config.toml
parallel_block = false
init_std_qkv = 0.0374
beta2 = 0.99
weight_decay = 0.042
dataset = "wikipedia_en"
MLP neurons of a small language model. Each row is named by its layer, matrix (up: input weights; down: output weights) and neuron, and shows model dimensions 80-175. Each number is 128 + 24 x the weight over its row's rms, rounded and kept within 0 to 255. Numbers have three digits each.
Before each neuron's rows, "fires after" lists the tokens most often just before its 100 highest values on Wikipedia text that the model never trained on.

fires after: " M", " W", " B", " K", " of", " Q"
L6.up85:122105141144117142070098106138099123146136120156174093129145130075136117180117103100084171153132152111100116141162136084110078107142120100095127107182123184126106149154116153161154093144109113141128102145148106140097139103123137121141110109112130056106109169132125132110109150135106149139
L6.down85:168148157118161124153133154110170088159122142105072155150134117119071146094100156161146095105133130122073128127128105125120167142148127119117124104121106096132118122150108147135151141089133106088085131143148177133116111117078141144133133147113156170137130123143156134111175137116163101126

fires after: " S", " s", "iss", "S", "om", " N"
L8.up140:151140150078140141112141122138098136171131171126145100139167148147142139111135139175100121177110106104108082135112148119107127177070107146110167119119098118142116129129138108115149103098143150084134121064140171138140162149129134134144130119094137105150113132145154132149106082092149143139
L8.down140:149157113092143151101144134114152166160132096121108112137150136123165134129101170099121147149158137140112162096115115080111153135101107130140118125111108138096122108157121123141105118094124085147129100140120163117156170110114127145133149159166133127136109139129122142096097153140169143133

fires after: " (", "\n", " is", " w"
L6.up2:120091144120164124122112139166147124155134118119109126143140164131143127141168115166092148139134096088100112105163095143111113139128147119113100100124120095155125165109153137134153118139129176109167120139130184114173159120135092117109156159140109112107147135102141131136145121115137128116
L6.down2:125113142130124140115147134108126132087093099130177183141121142115119139132141152094085160135119142130177117135109132085141118125135138121138117099095107173102105105128130094135116106125139077109158136152134136145123119126140118089163175102143089098182086133102174114097104131118132130120

fires after: " |", " K", "C", " At", " at"
L9.up325:188138120101105122136092117149123126155132141142098080144144149083097082150095133187115118159117142112168102106140155135136093067135128092142129091130142130147105108180100072128159147099112145168126099121096121116167152123122125166111078136117195084128111137097157108086128151110110118147
L9.down325:136153128104106062114135108159137168125158126166100075154153155114116158154152152153090144135124112155130148134147122136156144127189132144110120104119112081144114075123142146106149113141102146115113155128069131162124141141069077113130134125135156157165160115151111137168117149158144120110

fires after: "-", "|"
L3.up548:123104155150115120094118098153099097143140138142171094126129102159147128132141051124121140133086151146121146194119154094105131167134147119144087112102126174134118171107148101137157098115121114134184154147138094130144112120122099118136076161125146115131129131157159133127113129110124154131
L3.down548:106121129117133115116139158127126138114099150132107139095133098148111165135138154108148131137100140136172116123085116140129098114159185083140145100144114155132134111178151163152116093112119128149102125125098098133183119156109102101143184164112113128093127074109084155113085107114145170143

fires after: " l", " L", " de", " n", " p", " the"
L9.up563:185121165139127094139112123141140133121100141148130093095120129166132097080096144131102124152148128103135146113156150115154114079116116148157137118121144133135131155100086101106112092133145127128133157135146095153108118109127137097134142121095105100142117129128130085129099110121135154175
L9.down563:135144135140171132171127148113126098171139113129116149104155120099178124110149136133143107106175109131116102117138095161112138133105148098140088117143131135116125101108142086107139096146086110165100084129142114120089154141139110146071134126138111101132127149118155150123132087091170110120

fires after: " eff", " ex", " Res", " res", " appro", " ext"
L8.up550:090140152063156122138131102127091140149156109163108143154114167152130122112147134115113134148142168097131131130158125133104111131156115176097118137148142112120116121154152092102115127138109147129147113109121103131095125145170172117089147131133202120117126059140123139091156112122177150140
L8.down550:104139116152101126168095156135179108104085117142136132142158124123129123136087122133092103148126120150126115139135107128162160180125106133149090133139146160079106137092136105113205140147146161125124181140145119135135079095120122102146136120136079147151162121106156111100144134086085145125

fires after: "-", "|", ",", " February", " July", " September"
L3.up598:110144137154121111115080138154128165185137185174151136080118123162116082108073087108123113133086094116122137144132112077133121131178127128143115095127109142141121164073142136170112105144148117114162132107128136159159121102149127103132160126139154100097106130145101136122111109111154124116
L3.down598:128143108152102134174131137102174158135132118134091122137070143141122122087125182131145105164115151162165132097152137177113103145134114126121129140108134121129156127086097167136108096161136154118122076090150131154175147139142134135127128138138124103117134096087124128180121110069148152131

fires after: " in", "In", " 199", " In", " 196"
L6.up698:110138153111089115111130123167134142155117133094130139132124136143138131104088103134118169111128126111139136158142109104118129150108091117085147117108148096109127149090122124139145130093149165138123121129145156136168137078132152151103141107138138108095120176132170138129087104106098127146
L6.down698:139115153166117123150148153141141134113134134165147150089133114122059141131165133154121129133073124118119097107117128142101156090180101138076158112144096109100127131135125129157146129137136131129151109162115140135157114177164116120137129102136104092121125134119153145100128150117161140139

fires after: " v", " L", " p", " l", "N", " D"
L9.up225:162103159104128137126097128118149133134107116112151144069153178160175102117118075117159136127096121128150162163173151109162110123102122109157125153102116141134126165127099108081115116118131177156152149135115099111103111164125153123142107156064116135098142107122110112126141140104123125132
L9.down225:142149142133116117157182118120132128157125130140111192136123106132113119097086128137119158142139100106103132095117113153100148128124102109154105138131162109105161101131171123133152133141128131151120077178135072117166140153192120110111129181128095133141112147104174125132163113110149130135

fires after: " K", " W", " B", " G", " H", " Br"
L6.up136:121082142154107141125076118117122090164141162132155068120125120103131136131088099160172139110131092150118093092138126110131072112114126100173142103155136147126100175099109149145135133122119122121145131126155130127138129132145080113151090129118128100149151164132140114093092150122165137132
L6.down136:163135120117156115122152124085147108100144070077123111110113099164160139124147094135134142088148174120158103106145140128094121147156185141106076150137094154137167157142116123112140147135128075123121125153145148179121151102144108142119155143152141138129074143158105156149155151167108111097

fires after: " O", "O", " I", "g", " Ang", " N"
L8.up204:138156153101151138115090143204107127109135154137166113102119113113142092149097149135117173119136180134141126118150153158104122131097147140154108117127143139102111126126111128097140154138149141148142136095164149109109120130131117163161114124108136090119104101073141104112116190117114154108
L8.down204:153158149110116135125123140109160098126148081106113119134122165135147106134113171133108134086118102152112144152155156143129136178119175130135129110148145122122099111135109163116106137097142106104137117097116115095091118158132131113145138117090162145123129150152116103162164119117117136093

fires after: " in", " 199", "In", " 194", " In", " 198"
L6.up539:130074157123116091102111096172096135162099168089129131054149159118139123139114157159116132136114121128125161150119110190147113123102123115074122111131161102082113115157115102129123132120122152101128131147131134073121156108155191154135097147109150155121093137121141135137107122070127154124
L6.down539:099130149126138138132210135143145132119105118097109107136132108130118100144177092136120088091159151133150093113151128126142126139123175134153091133134135183107158105127109118128083121130118137151146120112103106145134086178153148125099122151150118097131089144131121130124137116112136139119

fires after: " ", "\\", " c", " \\", "s", " reg"
L8.up242:123160152173136165076106125204162131157159114104136127128128158103159096118116106177155104118065111127128141130097145136128146120067156150130173121115122141100108152161139100092161150130116121099137116114119133131114129115131153110127084140101113120133096116088149081115125113121141146129
L8.down242:122097116091105147156123117151173129146162148136126147118127113130135115113138075097096110083137105143120108149084100116095137114161153103084112114149146136142155126130117115090102115130126138093125156098107123126124174126170132167110127096139130075134124138154112109132118127137148169127

fires after: " in", " ", "ec", " /", "1", " c"
L3.up21:125134182154138147140125128117191135157156114120158106118143135156079114121149071175115152125100099108112108137125124124101114116069126163131132087099117170122109155160141134106148124144146134118164135140130103132080113142124150118129080170064112131130088112121138121114146098107144136131
L3.down21:150144119155115121115122122142159137132143171157187117140145102122082115146132083109156133110123140171122104122163147107148156166129104105080129095104135106127139187146122108096124128128142113155116081107126137133074145126132123068143152136110098097116116164124168145121148087139176182164

fires after: "\n", "19", "1", "9"
L2.up583:104150133142158096120118146117143159143135160144096133082103156137120155146101139107129124118099107136184116118156124128148105110130171146146106149123116140109102131123121141132107100146162131121154152099106108122153130107131105097171099188149123109125115080081091116116106101125143130143
L2.down583:149157130175095186156091124107116083142139114157123108111133119128146159119147152138100104116143099133141140160145103137096177146114117123095081110135116148161101122141129134121104165093132127138117108103116117132127151081138077137118160179123117151126115123097093139111101115136181125077

fires after: " M", " m", " r", "th", " C"
L9.up418:099126129101121147123100110151140133103108171146179118159137178095123137098108111149122160123153193127156136180194089138107112116143094118166166110109122089112128129119106141125129155112127135134182141085145151115124141129119095133069185100120147140107149088128125147108103188116109147126
L9.down418:126134094160100121127118133116122156081158131139095164106095125101153132113156168150114118103161151099101130113185146086089149124107139096102138123139108136119151112123091174115109070170158121111124125120111115114093118129150095092189121137133152145100093113135108159094129127093087150151

fires after: " H", " th", " B", " Har", " Sh", " mov"
L8.up83:132121117165135146120082091124104118132148148139152087092116111117094126163136107156153136121130128129131144158115140128129136099122169105166114135164123144136118133130100133151100142098107150164108108107115138097164185128154117144104098119097166094133146173157111128166112149108133129101
L8.down83:155128131117093127165130137125121160160105139138082100134165139153128087106141128117183131124138155125133134117156167103150125143131157073128105132112124149118104113152119109125132145093104110102119118119136111142101156141085139130128164166133111074106107095136124129138121108150108071118

fires after: "\n"
L3.up635:087155126129136107085069096127103107141143167085113143124168148112169124102086134135174113103134079118144122148150097124118128110102136122084120142125141136111107198123147124149096147151153122120133155108156121093096136133155092148143089125090149125100148156118134130156126140092128141117
L3.down635:147114116144097140161162160163127168127140165102113141136128095136111145142158090153098088123095120105130160126132106117159126123170151160142125148160122098139125097106117130112159077103103130146141139155125145123138161145163084066165153113120113126137137114129133098111127155156105119128

fires after: " |", " l", " L", " t", " High", " 2"
L6.up360:122148158104104118120092086141148085106160136177185115120126120116113139101123137138118139137133139101107162140122122104182089104079133105116142115171131098127126142148100103115126134062102119135141135079139096124109173143136166149135103115145142118154130082088128115144131159070134134140
L6.down360:148142162111156093135145130107119090179115102127085139140093147117122141113130134144172113124115129148116105121135140121109148140089133093111103147095137127126111121130092086127116117149143101136156143145083085109091102159122140176101120113111141152115148127089113139127133164154147131169

fires after: "2", "^{", "q", "-", " km", "}"
L6.up422:096150131168122107149106145138156128131139102103119123143124160144110139125155090153091168106175101099118155111111176117125122121057168140148100111107112131132122126107146133115190144139134153099099123075098157126184120142143117097125078143132114094118139120086178088134110124117129138163
L6.down422:141124140075106162138158127136133117132146163139124153136143142129116092157094170088131139132086132152137116132141080110140105134141094084070119154133140112131104121157108110097070102133138148149146134137169112105124159106167124133172140106090124162131146147118095179132154130121121146076

fires after: " S", " s", "S", "v"
L8.up440:140117097091095148114117168184119139183133139101103121126159138114136086115099130156131132130126117112117116102097145131130113141092169112132175126165109152161138092135137136078154111088107108140161154097148163135133133129121134162115112172101128103145141134121143148147131130101157143092
L8.down440:137107123096102110131101076102134110130150123112102080143123165117104137088156156164137113152131105146157123123166121165140102156144129112106131166126125119066193143154119138142109130130110110133090073133143159086120138160074151087145136137106140130141126127120128106096118124121149086113

fires after: " |", "-", "|", " is", " ("
L6.up743:142090119118142119105091127132187112120111134136178091093110137157110161096107118127163129101150105095101087140146124098137150147106144071123142105170121123141147138138167167175185123131092122161165149089118134111138128131139137115109104140172132125132121122164138129115129121129152124082
L6.down743:143120137105111142145133146091130127139154146135099119112130127138128116147130126127123124102125112146145115134126130125142111134084092154122120115124143147119170081122153155123109084121096128104111078158132097160117112177105164182166160153118117127096121096111126137143161155113147107136

fires after: " M", " m", " A", "ath"
L9.up693:080128117121139139135142104101083152116144119097160070128140143106120135099092159139127140157129136121107084145111131168137130130140107091129097091120091155146100123122138111155124158081166132110158116111175137140138162089141148120114113108121172130114140100169152092081054157112110159137
L9.down693:162145141098159133112135113112095148145100105160099102128107157118153095133111191135150174130135136098148144155178120142119125146086130121094098117139083138108170188143126105096124133135163155092110121106090149121108125142148138123150159152123151132139057138083114127180142130117123148116

fires after: "\n"
L2.up283:081139116122135092089151157117157112163116142122108157141105142101140120121109112201111145104127129096132109126115088103115126118138153110097123123110109144136120212127175145148119094142113116149143159117113096142144137116139082138159108149132115118101083116132135131138142118112134136146
L2.down283:093127131171133108161114105134110142120147121122110106104076159130171161162126141170120141140130139131120131174122160131137127134168087126151116157087101143103137105120111108113124085138126096130135108129137089151154104112089138119112121084137100114139128081097113146121105154128144097128

fires after: "\n", "\n "
L3.up631:091122137163122139105097124129142163120149167126110164127115101145103147129099138109114121106105120142127117151109084143112127128095148104129115087131136175145115180125152154142143123127139093122143108111123134118138120109130109128129123099109128141071127124155114087121128147119154120127
L3.down631:124155114110174142117097131142126139127118112123076137091135097174127096130119114108110153136131119141148137102103112144112119153155125175156111163125109124111124122104113108187116111125137148140114198107169128105151108140112096081141131125108130128137123148133140149141110151132156132117

fires after: "\n", ".", " \""
L8.up80:133113119160143106066130160098119154186112138110145095126117146135133085107119095168100152122099130133123159129159096109115112154123130128101106058132119120121111154102189133166130146099114109118154123117162107110167114093128137139093174146120127111123101169157094159159125138152105144109
L8.down80:115163112142120116134143142134141113135121126155079129096151154147133115117124118142125122109090128118143097095118170153130124147124176143144159141084148156115143108142135123127155123141097132164077151126113124122117104158032169066122115096096144169107117102133096136146147130162098101119